Part of a small language model's weights: RMSNorm before each block, tied embeddings.
MLP neurons of a small language model. Each row is named by its layer, matrix (down: output weights) and neuron, and shows model dimensions 80-143. Each number is 200 + 40 x the weight over its row's rms, rounded and kept within 0 to 999. A neuron's up and down rows have the sign that makes its largest values positive.
After each neuron's rows, "fires before" lists the tokens most often just after its 100 highest values on Wikipedia text that the model never trained on. A number after a token or word is its count.

L2.down366,216,295,225,192,205,165,142,197,130,218,242,178,209,189,118,224,189,254,252,229,242,211,219,171,199,186,217,176,222,169,244,136,180,187,165,120,206,251,188,230,133,166,216,207,200,229,215,94,226,122,162,257,205,212,152,185,188,172,143,167,203,152,231,185
fires before: "\n" 28, "\n\n" 19, "00 " 4

L4.down800,184,191,224,203,170,233,247,99,187,197,235,198,92,177,167,199,221,192,231,253,183,174,215,209,118,223,221,217,215,194,228,218,167,247,209,202,210,106,208,185,211,190,179,127,227,238,145,167,235,157,164,201,139,217,139,192,205,188,212,291,201,219,183,232
fires before: "| " 37, "\n" 37, "\n\n" 4

L2.down679,187,181,188,135,160,197,176,266,135,111,155,190,168,182,193,204,239,228,157,205,185,203,214,185,139,242,147,265,231,254,250,212,246,161,205,176,199,138,197,181,232,137,201,189,233,195,167,275,163,123,145,195,199,185,229,170,234,213,227,152,149,190,285,145
fires before: "(" 27, "\n\n" 18, "el " 6, "el" 4

L2.down683,91,119,144,144,238,218,226,147,151,173,174,188,243,181,221,192,169,209,166,271,236,268,201,192,181,127,173,217,211,238,199,175,224,219,211,133,277,224,208,176,240,210,252,166,260,184,100,172,231,152,229,202,227,298,187,204,239,227,271,250,255,203,209,221
fires before: "1" 16, "0" 15, "0 " 11, "5" 9

L6.down814,194,166,191,197,155,225,179,208,162,168,190,135,158,212,204,219,209,239,168,230,163,237,238,248,225,217,168,131,233,250,253,234,142,203,248,240,234,218,277,246,277,190,227,194,194,223,170,213,194,163,219,242,203,169,296,175,149,231,246,182,139,163,183,134
fires before: "- " 91, "ks " 4

L2.down418,228,257,121,200,198,251,226,285,174,192,203,224,258,200,222,252,126,253,194,173,150,206,220,162,207,209,213,251,189,266,187,248,223,199,220,161,216,207,260,122,223,189,176,187,132,213,165,182,105,202,228,225,246,183,254,220,232,207,172,223,183,219,237,241
fires before: "\n\n" 48, ">" 5, "to " 5, ", " 4

L7.down189,152,189,202,202,168,168,206,186,210,223,135,172,191,215,190,236,171,207,220,246,238,186,203,227,202,98,140,217,189,188,262,247,138,245,230,176,218,210,214,228,233,257,242,200,225,158,171,182,260,195,194,173,150,229,272,149,155,164,157,131,282,125,235,213
fires before: "- " 44, "| " 43

L11.down52,245,242,197,132,220,311,153,212,215,225,273,137,190,149,214,248,172,176,181,207,222,181,260,189,152,262,244,221,284,183,160,202,210,210,179,203,220,240,243,142,199,236,194,207,219,185,203,229,158,74,233,202,279,211,186,190,226,194,193,181,211,167,164,248
fires before: "| " 52, "s" 6, "|" 6

L7.down750,238,223,234,178,146,185,217,218,121,277,246,193,198,162,213,289,198,172,190,100,173,213,262,262,221,178,146,224,157,159,204,154,194,185,119,75,127,141,165,135,206,189,160,216,180,183,156,158,197,190,138,218,223,159,220,182,280,212,207,180,211,219,124,151
fires before: "-" 26, "of " 15, ", " 9, "'" 6, "), " 6, "\n" 5

L7.down423,188,292,186,267,187,191,194,193,220,177,181,234,218,205,264,193,173,165,267,182,192,202,258,130,159,219,238,147,241,222,160,220,117,229,307,294,145,241,259,216,187,270,225,206,161,152,180,222,165,208,167,148,232,189,261,121,153,286,198,235,201,209,203,150
fires before: "by " 26, "in " 21, "to " 7, "as " 5, "on " 5, "from " 4

L11.down87,171,203,201,206,180,192,192,155,205,138,193,195,237,250,195,172,151,256,240,216,194,216,160,271,169,247,197,183,268,203,155,178,163,169,195,240,167,156,198,229,195,162,177,164,163,183,190,193,238,123,208,216,126,189,192,112,271,158,201,233,245,180,162,266
fires before: "| " 55, "hold " 9, " " 7

L5.down168,122,225,252,269,177,196,217,168,154,132,189,213,265,128,187,193,138,258,193,173,258,172,212,179,170,204,225,243,239,169,137,215,188,221,161,196,226,203,228,247,163,228,248,244,167,252,207,185,146,236,206,278,146,260,217,238,209,192,126,273,145,164,178,278
fires before: "\n" 20, ". " 14, "\n\n" 9, "., " 9, ", " 5, "see" 5

L4.down424,195,223,104,166,235,213,231,195,215,179,173,207,161,222,254,231,270,152,237,179,185,231,207,206,187,226,198,226,129,215,151,222,193,197,211,177,195,165,195,123,148,197,218,215,113,246,188,171,167,220,153,284,179,228,262,290,156,192,163,203,217,151,201,247
fires before: ", " 31, "of " 17, "that " 5

L7.down625,195,117,243,234,144,138,198,253,234,265,194,194,208,214,247,208,211,202,153,191,144,227,238,224,251,191,182,242,136,215,240,202,211,237,164,115,238,171,208,186,169,157,207,185,210,227,158,262,188,183,180,213,196,229,180,148,214,156,179,206,233,251,235,226
fires before: "\n" 27, "\n\n" 14, "==" 12, "== " 10, "In " 6

L2.down282,132,268,247,165,134,182,222,154,211,177,204,154,212,142,206,129,249,174,194,253,199,164,206,168,235,281,195,254,202,243,163,249,272,240,137,113,307,191,180,145,211,125,179,248,194,197,179,178,211,211,178,210,191,173,148,205,198,234,215,259,183,143,211,206
fires before: "| " 78, "|" 7

L4.down824,178,221,238,226,221,180,209,135,231,232,145,228,154,225,157,268,180,208,219,199,213,190,196,221,173,275,192,246,227,143,190,208,207,263,227,223,209,259,182,206,151,228,167,114,179,212,144,212,226,131,246,286,230,195,150,176,182,166,242,186,216,193,278,166
fires before: "\n\n" 29, "\n" 17, "le " 5

L5.down937,140,221,206,191,217,265,137,258,221,221,201,120,159,195,191,285,226,193,125,202,193,160,146,208,231,191,135,211,190,173,128,242,193,282,243,232,234,250,226,232,142,172,192,191,158,238,210,175,158,132,185,251,254,199,188,138,254,210,216,222,252,202,176,197
fires before: "\n\n" 64, "The " 9

L3.down315,179,270,188,237,105,190,276,188,141,207,203,228,162,200,240,210,283,188,220,212,213,157,230,282,171,233,172,151,152,184,229,211,243,213,193,144,246,134,192,169,210,173,174,302,187,169,216,216,226,217,195,264,261,197,171,184,178,216,306,189,135,160,161,231
fires before: "| " 79, "|" 7

L2.down946,115,223,183,249,207,242,206,198,163,137,200,165,147,190,166,169,186,206,193,196,221,181,215,148,193,139,187,236,178,178,201,190,90,116,233,191,257,180,176,183,224,213,203,210,220,175,111,323,223,263,246,221,202,142,212,217,212,159,190,174,194,154,120,186
fires before: "\n" 31, "\n\n" 28

L2.down452,262,179,188,150,152,208,290,217,178,210,255,174,180,142,142,173,188,178,247,151,237,237,198,234,247,218,161,207,213,253,186,233,231,233,181,155,185,256,221,239,229,190,143,307,258,182,266,203,191,235,167,171,189,261,184,150,175,129,227,174,274,264,183,191
fires before: ", " 26, "." 17, "p" 9

L2.down938,249,245,188,260,198,155,202,108,153,282,230,176,132,192,153,139,246,294,246,158,213,202,195,145,190,190,198,161,178,150,213,206,198,150,210,170,182,179,172,161,218,239,259,196,215,198,258,258,232,282,240,170,248,162,212,183,257,217,144,209,172,194,161,139
fires before: "as " 36, "to " 11, "with " 5, "| " 5, "in " 4

L7.down899,197,179,190,179,276,176,191,193,167,223,163,164,200,212,213,247,187,248,185,206,203,182,205,281,221,195,217,196,180,182,189,171,182,265,213,246,178,176,150,240,247,232,174,253,206,232,179,254,160,278,106,247,162,207,226,140,228,252,212,205,285,191,194,159
fires before: ", " 21, ". " 13, "s " 10, "." 7

L4.down626,244,229,235,192,300,150,219,133,232,232,241,128,190,253,151,199,67,209,212,211,183,182,190,202,253,194,287,254,228,169,211,260,178,226,207,230,222,221,241,229,204,201,128,170,223,158,204,203,236,157,129,199,205,168,202,220,295,255,208,163,207,234,214,229
fires before: "\n\n" 51, "\n" 46

L4.down637,168,180,136,176,221,220,279,134,198,183,198,148,151,137,209,163,209,195,172,176,254,199,239,168,221,154,225,236,245,151,172,193,200,197,271,87,186,240,149,167,307,228,191,176,199,272,181,202,225,225,228,173,154,191,221,213,166,271,165,135,227,206,229,213
fires before: "\n" 39, "\n\n" 35, "the " 7

L3.down174,154,208,176,223,212,195,164,198,200,206,172,147,197,202,169,253,170,249,176,217,256,228,164,224,200,200,211,191,250,188,151,185,230,249,216,175,242,290,163,243,135,169,208,190,180,247,248,107,221,136,190,221,162,155,185,233,167,199,212,240,180,271,168,159
fires before: "\n\n" 40, ", " 12, "\n" 7, "- " 6, "\"" 5

L11.down432,155,186,234,232,242,182,137,167,197,223,209,204,201,208,203,147,203,206,183,205,210,295,194,136,219,205,132,164,172,179,211,96,137,215,180,169,231,207,305,173,205,247,161,154,274,191,192,241,255,189,145,235,245,210,97,186,184,151,207,171,235,252,181,266
fires before: ", " 38, "\n" 11, "." 6, ". " 5, "; " 4, "\n\n" 4

L6.down297,209,210,230,263,143,188,149,214,172,156,132,234,202,212,218,172,181,156,231,182,130,201,266,218,223,225,245,254,242,220,214,234,138,213,222,203,141,157,293,255,249,240,230,277,159,177,155,165,166,155,155,172,132,206,221,168,224,199,252,177,137,245,220,191
fires before: ": " 18, "in " 13, "to " 10, ", " 8, "on " 6, "by " 5

L2.down933,267,126,178,234,216,136,71,202,251,240,261,172,268,235,230,206,216,230,239,325,169,238,228,228,274,238,253,230,179,219,119,195,139,211,174,199,221,198,124,271,206,212,164,186,248,199,186,207,169,220,244,193,291,213,206,226,142,208,134,123,169,180,197,101
fires before: "to " 17, "the " 17, ": " 10, "tural " 4, "ement " 4, "est " 4

L2.down106,248,184,212,207,203,177,226,197,145,148,204,194,267,193,88,192,184,294,232,246,162,266,131,204,187,182,158,273,125,229,150,222,216,194,231,185,232,235,216,207,187,242,210,159,199,175,135,204,198,210,181,164,240,237,227,209,198,210,246,234,224,223,175,242
fires before: "1" 12, "0" 11, "4" 8, "6" 8, "0 " 6, "3" 6

L2.down686,155,236,231,236,188,242,184,165,237,139,189,242,187,155,193,168,170,225,156,294,197,261,211,284,181,181,177,235,206,201,209,210,211,217,269,179,224,196,259,166,163,231,257,123,194,180,150,157,201,183,202,212,190,269,236,204,269,212,278,137,139,177,173,158
fires before: "to " 36, "the " 12, "with " 11, ", " 4

L7.down587,225,216,234,126,192,248,126,243,185,232,211,102,130,197,234,173,258,166,176,226,203,160,266,227,192,276,204,174,210,186,199,218,220,203,238,137,212,268,187,248,164,220,201,203,214,120,171,248,177,218,164,194,215,157,172,229,174,197,257,154,163,240,216,181
fires before: "| " 63, "|" 5

L5.down836,169,184,179,229,274,209,239,222,202,174,216,185,93,236,148,186,244,241,179,155,184,227,226,219,164,244,274,231,211,190,305,248,181,250,171,235,191,180,186,271,202,215,246,207,252,221,110,179,199,164,153,239,169,211,185,193,130,134,245,149,208,209,203,205
fires before: "\n" 38, "N " 9, "Ab" 6

L3.down367,251,287,185,157,231,197,150,226,171,209,212,245,182,177,132,198,209,143,185,166,164,228,142,200,193,243,199,261,173,284,177,196,162,251,199,193,180,212,138,141,203,215,197,266,260,274,171,183,178,166,197,186,185,233,177,292,207,167,200,199,201,84,236,228
fires before: ", " 15, "." 11, ". " 9, "(" 9, "for " 8, "of " 4

L3.down250,185,241,177,166,196,262,180,177,137,180,214,237,217,203,245,213,137,225,143,216,179,192,189,222,92,245,171,199,222,232,156,226,272,160,148,195,249,274,126,144,242,166,185,221,283,245,126,261,127,198,147,236,231,188,195,195,232,133,154,213,293,177,320,223
fires before: "\n\n" 48, ">" 5

L2.down844,189,224,161,201,245,237,217,154,219,151,234,145,187,241,161,289,165,234,149,201,178,190,149,270,223,162,124,212,230,180,168,223,164,290,273,227,249,191,186,119,176,178,191,191,240,221,248,180,247,180,263,204,236,126,225,218,207,223,222,197,176,169,243,205
fires before: "s " 55, "t " 7, "\n" 6

L6.down257,232,156,242,187,164,193,238,188,150,240,204,222,179,181,198,142,230,217,227,169,218,127,242,130,147,202,137,168,289,152,239,242,166,149,212,229,184,177,160,161,286,228,223,213,225,128,151,212,228,272,222,143,288,219,191,171,232,224,259,172,236,205,212,173
fires before: "- " 91

L2.down659,142,195,160,140,223,196,181,187,209,146,184,134,218,196,268,230,180,203,145,143,307,201,247,188,207,237,174,181,199,230,177,125,142,269,206,146,216,240,193,149,209,274,197,181,209,168,236,248,202,219,189,188,199,202,184,278,191,181,145,123,179,208,175,252
fires before: "\n" 58, "\n\n" 41

L5.down820,255,231,276,231,226,195,191,152,57,228,206,221,270,139,214,208,173,244,153,245,277,277,218,212,272,271,275,163,182,225,215,178,203,136,191,249,231,235,162,236,181,219,208,187,199,187,190,229,166,250,140,239,182,171,143,204,184,276,233,216,190,251,200,205
fires before: ", " 27, ". " 17, "." 7

L2.down375,183,194,172,168,195,155,198,260,212,181,122,245,182,235,185,165,153,179,195,194,141,225,156,262,276,284,150,168,224,233,204,199,209,239,184,204,165,218,231,254,271,188,171,221,242,150,263,252,255,226,147,183,167,226,187,216,178,135,204,138,170,199,195,182
fires before: ", " 29, ": " 10, "z " 7, "'" 5, "." 5, "\n  " 4

L3.down324,199,163,207,155,159,164,272,122,160,209,224,198,171,199,151,226,166,221,214,175,173,222,143,153,274,175,165,268,167,234,162,139,214,132,221,297,201,168,266,236,180,234,170,254,152,249,213,292,208,168,190,215,204,247,174,254,167,131,196,177,262,240,184,152
fires before: "\n" 82

L6.down72,270,197,195,169,137,213,156,199,256,256,240,195,230,210,201,135,236,169,204,199,190,251,137,204,212,234,161,135,117,244,188,141,261,184,227,159,224,226,232,237,178,238,153,206,237,147,166,164,246,101,250,214,185,258,191,146,184,138,256,230,213,174,219,230
fires before: ": " 27, "." 25, ", " 5

L4.down178,122,166,203,169,197,220,253,287,233,264,189,136,177,166,186,136,214,179,285,191,249,189,219,204,210,227,152,172,230,177,132,245,224,300,173,202,236,246,200,215,239,202,209,183,223,219,98,202,190,156,254,252,211,172,239,154,196,193,199,157,243,206,167,136
fires before: "\n" 54, "\n\n" 43

L2.down684,251,285,163,284,248,275,296,175,97,205,107,237,151,220,258,200,213,223,245,205,221,281,183,186,183,213,219,217,174,165,281,161,230,209,267,154,207,138,294,183,251,236,201,154,194,191,193,176,209,125,213,237,200,174,232,229,284,196,166,184,174,172,289,127
fires before: ", " 39, ". " 16, "." 7, "\n" 5

L3.down56,190,241,234,208,227,234,229,161,154,224,220,243,208,190,129,214,207,282,240,201,205,269,185,212,173,237,208,208,212,151,292,207,210,208,181,215,186,176,210,210,263,135,162,151,139,257,196,199,173,120,213,170,178,199,162,223,258,148,156,172,218,194,203,158
fires before: ", " 37, ". " 16, "." 11, "'" 4, "\n" 4

L3.down528,176,238,184,146,141,176,204,196,263,210,177,178,157,221,231,157,200,176,249,186,155,265,237,183,238,128,205,255,266,177,181,172,192,247,208,182,194,224,200,109,201,178,253,146,271,156,190,240,177,254,245,246,160,165,171,231,195,279,236,200,223,171,175,175
fires before: "in " 27, "on " 10, "at " 7, "by " 6, "to " 4, "by" 4

L3.down104,192,181,280,111,142,216,185,178,171,236,181,195,172,167,220,263,315,194,159,258,206,195,246,258,207,244,177,209,207,228,210,179,177,198,166,165,233,236,180,168,254,171,278,158,220,182,127,221,135,257,210,197,199,210,195,182,211,195,144,121,133,252,265,227
fires before: "| " 40, "(" 16, "- " 5

L7.down843,241,223,159,191,191,153,221,255,177,199,234,208,213,205,220,182,217,221,144,248,217,193,187,155,206,160,169,249,220,258,141,273,203,105,247,135,231,174,233,211,214,240,203,154,200,174,108,276,191,262,212,185,168,203,168,237,172,208,219,225,158,170,201,193
fires before: "\n" 65, "\n\n" 35

L6.down303,166,153,185,178,200,165,290,270,231,172,181,159,216,243,210,215,184,218,179,194,150,233,231,216,229,229,241,223,177,274,211,164,184,216,195,224,180,252,202,199,177,262,160,185,200,198,213,201,179,212,226,189,200,186,178,193,225,156,253,205,221,193,172,203
fires before: "| " 31, ": " 21, "|" 12, "\n" 6

L5.down931,189,156,135,164,234,172,220,202,140,215,205,186,199,181,209,228,276,239,183,288,212,137,148,263,203,193,176,212,207,223,162,200,196,213,204,307,181,264,252,207,155,175,244,232,184,136,195,220,193,243,203,178,243,260,172,110,244,203,166,209,143,103,154,209
fires before: "\n\n" 45, "8" 6, "5" 4, "1" 4

L7.down951,231,236,192,295,236,248,202,230,211,254,171,194,232,219,248,82,104,228,232,90,194,142,208,147,227,244,213,173,237,179,220,212,169,154,222,211,187,180,185,215,164,223,170,159,152,175,194,185,199,262,168,109,253,190,222,182,237,260,132,160,214,168,214,149
fires before: "by " 34, "to " 15, "in " 7, "with " 5, "a " 4, "of " 4

L6.down513,171,216,176,170,183,202,227,238,238,151,206,151,220,246,177,243,202,184,211,226,278,221,188,319,209,212,174,210,274,225,223,202,179,237,152,147,152,231,228,174,127,188,186,213,177,215,240,194,192,215,193,242,152,280,248,233,166,202,238,250,156,196,227,149
fires before: "| " 34, "\n\n" 16, "\n" 15, "h" 6, "é" 5

L6.down751,193,241,157,218,189,171,244,170,203,197,161,135,222,186,201,140,233,172,276,162,242,210,217,157,186,205,199,199,168,130,127,236,203,200,197,119,196,278,293,151,197,221,276,116,194,178,156,216,256,153,181,271,177,232,212,174,197,181,163,221,205,276,168,260
fires before: "201" 31, "199" 13, "200" 11, "202" 9, "198" 7, "197" 5

L11.down793,204,180,265,191,167,174,212,207,185,237,228,227,135,202,169,273,210,145,202,154,167,180,217,167,243,219,135,257,286,202,209,113,172,248,223,211,145,123,233,205,238,216,178,220,233,179,226,187,270,221,294,201,223,178,195,267,179,251,257,167,258,223,157,190
fires before: "to " 21, "on " 9, "into " 7, "back " 5, "out " 5, "through " 5

L7.down772,172,150,120,185,229,235,267,204,169,253,190,140,228,129,229,214,242,173,163,234,201,203,243,117,207,221,186,190,234,260,197,266,216,184,164,217,214,205,182,188,169,291,156,198,185,186,242,227,133,172,227,224,193,199,137,157,177,240,234,127,183,207,195,159
fires before: "\n\n" 40, "born " 11, "also " 4, "\n" 4

L5.down941,237,178,282,159,172,199,127,229,221,244,249,255,170,153,233,276,270,131,111,129,78,207,223,174,154,254,188,171,242,157,211,243,209,276,188,156,299,159,175,205,196,190,201,181,249,161,195,183,244,199,233,196,186,226,263,211,174,219,223,182,165,237,179,189
fires before: "of " 62

L7.down165,159,197,220,237,268,245,221,132,257,194,254,189,208,202,223,191,143,216,169,171,250,212,190,208,215,175,154,208,175,202,183,266,106,177,110,224,243,254,148,238,209,218,238,113,230,191,148,214,199,211,185,251,163,151,146,239,203,142,225,198,169,263,179,210
fires before: "\n" 35, "\n\n" 14, "==" 10, "ain " 4

L4.down770,176,180,211,271,191,282,155,201,183,215,230,211,179,180,99,233,136,208,172,225,176,235,264,198,172,182,201,223,204,186,117,237,181,289,225,194,266,229,214,213,220,178,190,197,221,188,150,148,171,172,219,141,220,274,112,245,163,225,254,202,207,203,193,201
fires before: "6" 15, "0" 10, "7" 10, "1" 6, "5" 5, "4 " 5

L6.down110,163,186,199,281,219,181,170,232,101,195,188,157,252,161,182,239,160,170,139,238,176,189,169,170,267,279,242,229,132,150,190,213,182,165,209,191,204,229,222,146,183,275,231,161,262,275,237,215,253,245,187,238,260,226,143,228,189,228,169,239,175,197,226,117
fires before: "| " 26, "|---|---|---|---" 10, "|---|---|---|---|---|---|" 10, "the " 6, ": " 5, "- " 5

L5.down745,139,225,216,268,196,185,226,221,257,184,180,134,179,198,210,209,192,198,267,230,161,257,219,243,170,176,147,217,222,228,276,112,196,236,238,234,230,174,281,229,182,185,240,177,136,185,85,229,163,229,166,238,225,232,216,177,194,218,226,212,233,199,166,175
fires before: "that " 21, "the " 17, "to " 8, "by " 6, "as " 6, "a " 5

L7.down256,174,142,138,223,178,148,141,260,249,207,235,211,190,88,240,214,172,231,181,170,178,170,207,268,207,248,143,177,195,186,215,267,183,181,155,190,213,266,266,239,243,128,239,168,208,248,166,250,180,149,193,264,246,195,256,144,235,166,254,238,207,163,231,161
fires before: "\n" 29, "and " 18, "\n\n" 9

L3.down911,143,141,244,195,208,201,248,227,212,235,197,220,166,182,174,205,200,208,130,136,184,222,298,147,239,250,175,146,208,180,135,255,208,198,218,208,191,182,172,204,251,212,231,184,229,285,172,198,143,203,216,235,199,234,129,173,186,181,170,221,229,223,156,179
fires before: "\n" 38, "1" 7, "0" 7, "\n\n" 7, "3 " 5

L5.down974,201,182,164,219,96,164,184,242,225,227,144,219,178,274,246,187,232,204,253,196,203,204,202,211,191,202,195,107,201,197,190,325,161,214,220,237,173,220,300,157,182,187,267,207,219,248,192,180,209,191,154,235,234,222,242,244,231,172,270,240,246,261,197,178
fires before: "in " 30, "by " 13, "on " 6, "as " 5

L7.down72,204,228,196,223,197,166,261,112,191,240,208,172,239,207,175,263,237,176,190,253,222,169,188,136,232,234,157,188,196,202,153,261,201,177,205,150,159,249,267,246,229,262,226,224,134,204,210,230,187,178,199,213,130,225,246,200,192,230,261,146,226,196,178,229
fires before: "\n" 63, "\n\n" 35

L2.down484,215,249,151,239,269,212,215,162,265,206,162,248,184,196,147,231,164,171,208,217,181,277,212,207,191,245,213,243,199,170,169,209,208,261,183,161,153,60,213,162,214,140,165,131,181,244,165,195,281,169,151,221,154,148,185,206,221,274,243,188,230,196,223,258
fires before: "\n" 21, "that " 10, "to " 9, "\n\n" 9, "e " 4

L6.down565,198,211,152,221,198,213,175,199,232,154,116,161,219,220,214,120,275,168,249,263,247,185,185,271,224,181,186,280,212,185,113,335,138,178,210,244,230,235,239,216,197,197,180,162,166,207,189,209,224,182,193,201,128,213,182,215,196,249,211,142,211,248,170,213
fires before: "199" 16, "201" 14, "198" 9, "200" 8, "6 " 7, "197" 6

L5.down373,179,255,142,264,181,210,229,251,177,219,194,179,165,174,242,235,232,187,174,165,284,153,191,257,254,199,213,234,220,140,169,121,205,163,231,102,211,141,181,212,210,158,233,221,230,138,195,184,201,232,199,219,109,193,167,192,201,197,259,224,278,252,232,212
fires before: "\n\n" 89, "\n" 5

L2.down501,160,208,187,174,206,171,241,240,202,173,237,157,175,191,218,153,170,169,114,209,162,203,316,151,198,216,160,216,202,125,191,266,128,224,141,113,228,267,257,209,274,229,286,274,170,159,172,229,181,214,190,144,219,127,219,245,206,173,219,210,223,223,237,217
fires before: "\n\n" 38, "\n" 28, "ay " 4

L7.down346,138,159,277,192,199,154,138,151,248,180,214,215,182,186,204,151,191,240,173,181,145,232,195,200,300,229,149,265,198,285,210,134,181,153,277,130,175,280,299,215,155,210,178,223,301,215,137,189,161,149,168,195,238,224,269,226,224,250,209,233,228,203,157,199
fires before: "\n" 78, "\n\n" 22

L4.down777,150,225,179,232,189,276,172,272,170,191,257,211,221,223,298,204,151,243,162,158,190,208,203,227,216,187,229,255,203,243,175,207,252,196,147,166,277,266,246,119,194,195,176,199,222,257,192,220,137,209,249,256,211,211,303,205,232,164,201,185,180,241,218,176
fires before: "\n\n" 49, "a " 16, ">" 5, "the " 4

L2.down108,137,195,163,131,213,180,222,221,222,182,171,155,212,154,189,176,133,155,327,149,210,224,207,186,191,160,193,243,197,223,116,164,188,225,223,174,318,148,217,186,189,186,170,193,246,196,170,230,178,225,142,209,167,175,201,233,202,178,198,199,183,200,235,198
fires before: "\n" 72, ": " 5, "|---|---|---|---|---|---|" 4, "|---|---|---|---|---|---|---|---|" 4, ") " 4

L7.down403,109,107,182,234,191,146,212,261,198,180,184,214,224,190,161,264,189,256,218,279,201,195,223,208,273,178,216,210,220,260,181,206,215,183,124,179,208,279,184,140,177,198,242,214,197,155,167,160,205,167,158,188,158,232,185,179,221,118,218,203,189,193,129,169
fires before: "\n" 67, "\n\n" 33

L6.down642,193,204,248,145,189,190,238,157,137,216,201,183,104,188,108,217,199,230,146,215,201,201,175,189,199,122,208,185,234,201,245,252,242,229,263,154,189,208,195,236,227,186,187,256,312,225,148,193,170,147,138,196,274,242,190,213,236,167,197,248,137,239,217,134
fires before: ", " 28, ". " 17, "." 13, "en " 5, "\n" 4, "===" 4

L2.down776,228,150,191,215,174,213,219,193,147,194,140,224,211,200,205,217,192,188,275,178,207,242,286,170,102,208,210,193,241,214,135,225,205,170,193,142,225,227,184,162,135,215,250,107,203,192,147,226,147,181,247,132,209,221,94,162,205,229,273,284,271,149,140,223
fires before: "1" 14, "0 " 12, "4" 11, "2" 11, "6" 10, "0" 10

L4.down41,201,213,274,147,217,197,153,181,295,192,142,175,214,175,205,98,284,166,200,182,202,221,185,216,210,207,187,146,150,237,262,237,162,221,189,211,155,215,269,223,276,277,170,255,222,148,187,210,233,188,254,216,224,171,161,215,216,177,224,181,227,309,190,200
fires before: "\n" 57, "\n\n" 12, ", " 6

L4.down152,179,178,184,179,186,206,276,149,203,247,282,245,181,182,182,160,157,194,217,163,218,165,211,151,264,220,152,148,202,153,149,240,210,148,235,213,252,193,210,222,152,222,193,241,254,233,140,231,149,225,231,252,175,269,217,235,197,181,183,171,178,177,205,204
fires before: "\n" 71, "\n\n" 26

L5.down274,246,202,200,285,193,205,239,176,219,180,167,123,191,168,200,182,167,194,142,200,220,212,132,195,230,133,88,168,138,244,264,230,164,194,207,172,249,242,187,265,241,242,135,169,163,156,208,191,293,162,163,233,184,226,230,171,166,154,224,184,161,168,228,207
fires before: "- " 100

L2.down849,167,311,219,269,187,166,165,180,212,144,152,116,227,214,208,259,204,211,125,197,228,201,193,242,254,210,230,199,223,217,161,149,210,218,158,180,211,283,179,210,168,214,177,210,237,228,206,168,175,219,212,185,214,174,234,161,174,169,268,168,161,233,207,185
fires before: "| " 43, "- " 16, "—; " 5, "\"" 4

L11.down705,192,230,199,218,240,189,180,186,185,202,208,173,238,193,258,179,187,227,250,210,217,206,234,173,205,183,212,213,237,164,125,176,189,227,250,231,143,189,245,167,234,246,209,146,256,201,250,268,158,133,166,167,250,201,174,217,229,182,194,272,221,241,188,224
fires before: ", " 47, ". " 28, "' " 6, "." 5

L6.down638,283,168,178,209,236,149,350,215,116,91,118,159,184,186,166,197,242,192,187,203,181,193,191,216,203,209,115,189,225,122,217,242,159,170,262,245,175,175,142,250,236,202,273,194,134,140,209,192,219,140,152,220,191,223,196,196,193,182,139,138,190,140,185,254
fires before: "- " 100

L6.down749,160,180,233,156,210,171,155,200,160,267,169,180,160,142,226,236,234,186,174,154,277,190,215,170,196,236,156,253,144,211,188,234,111,283,215,218,235,249,193,198,161,220,240,203,203,180,215,230,119,182,192,227,146,171,122,150,239,196,240,221,145,212,228,173
fires before: "- " 21, "\n" 9, "\"" 7, "\n\n" 7, "The " 6, "and " 4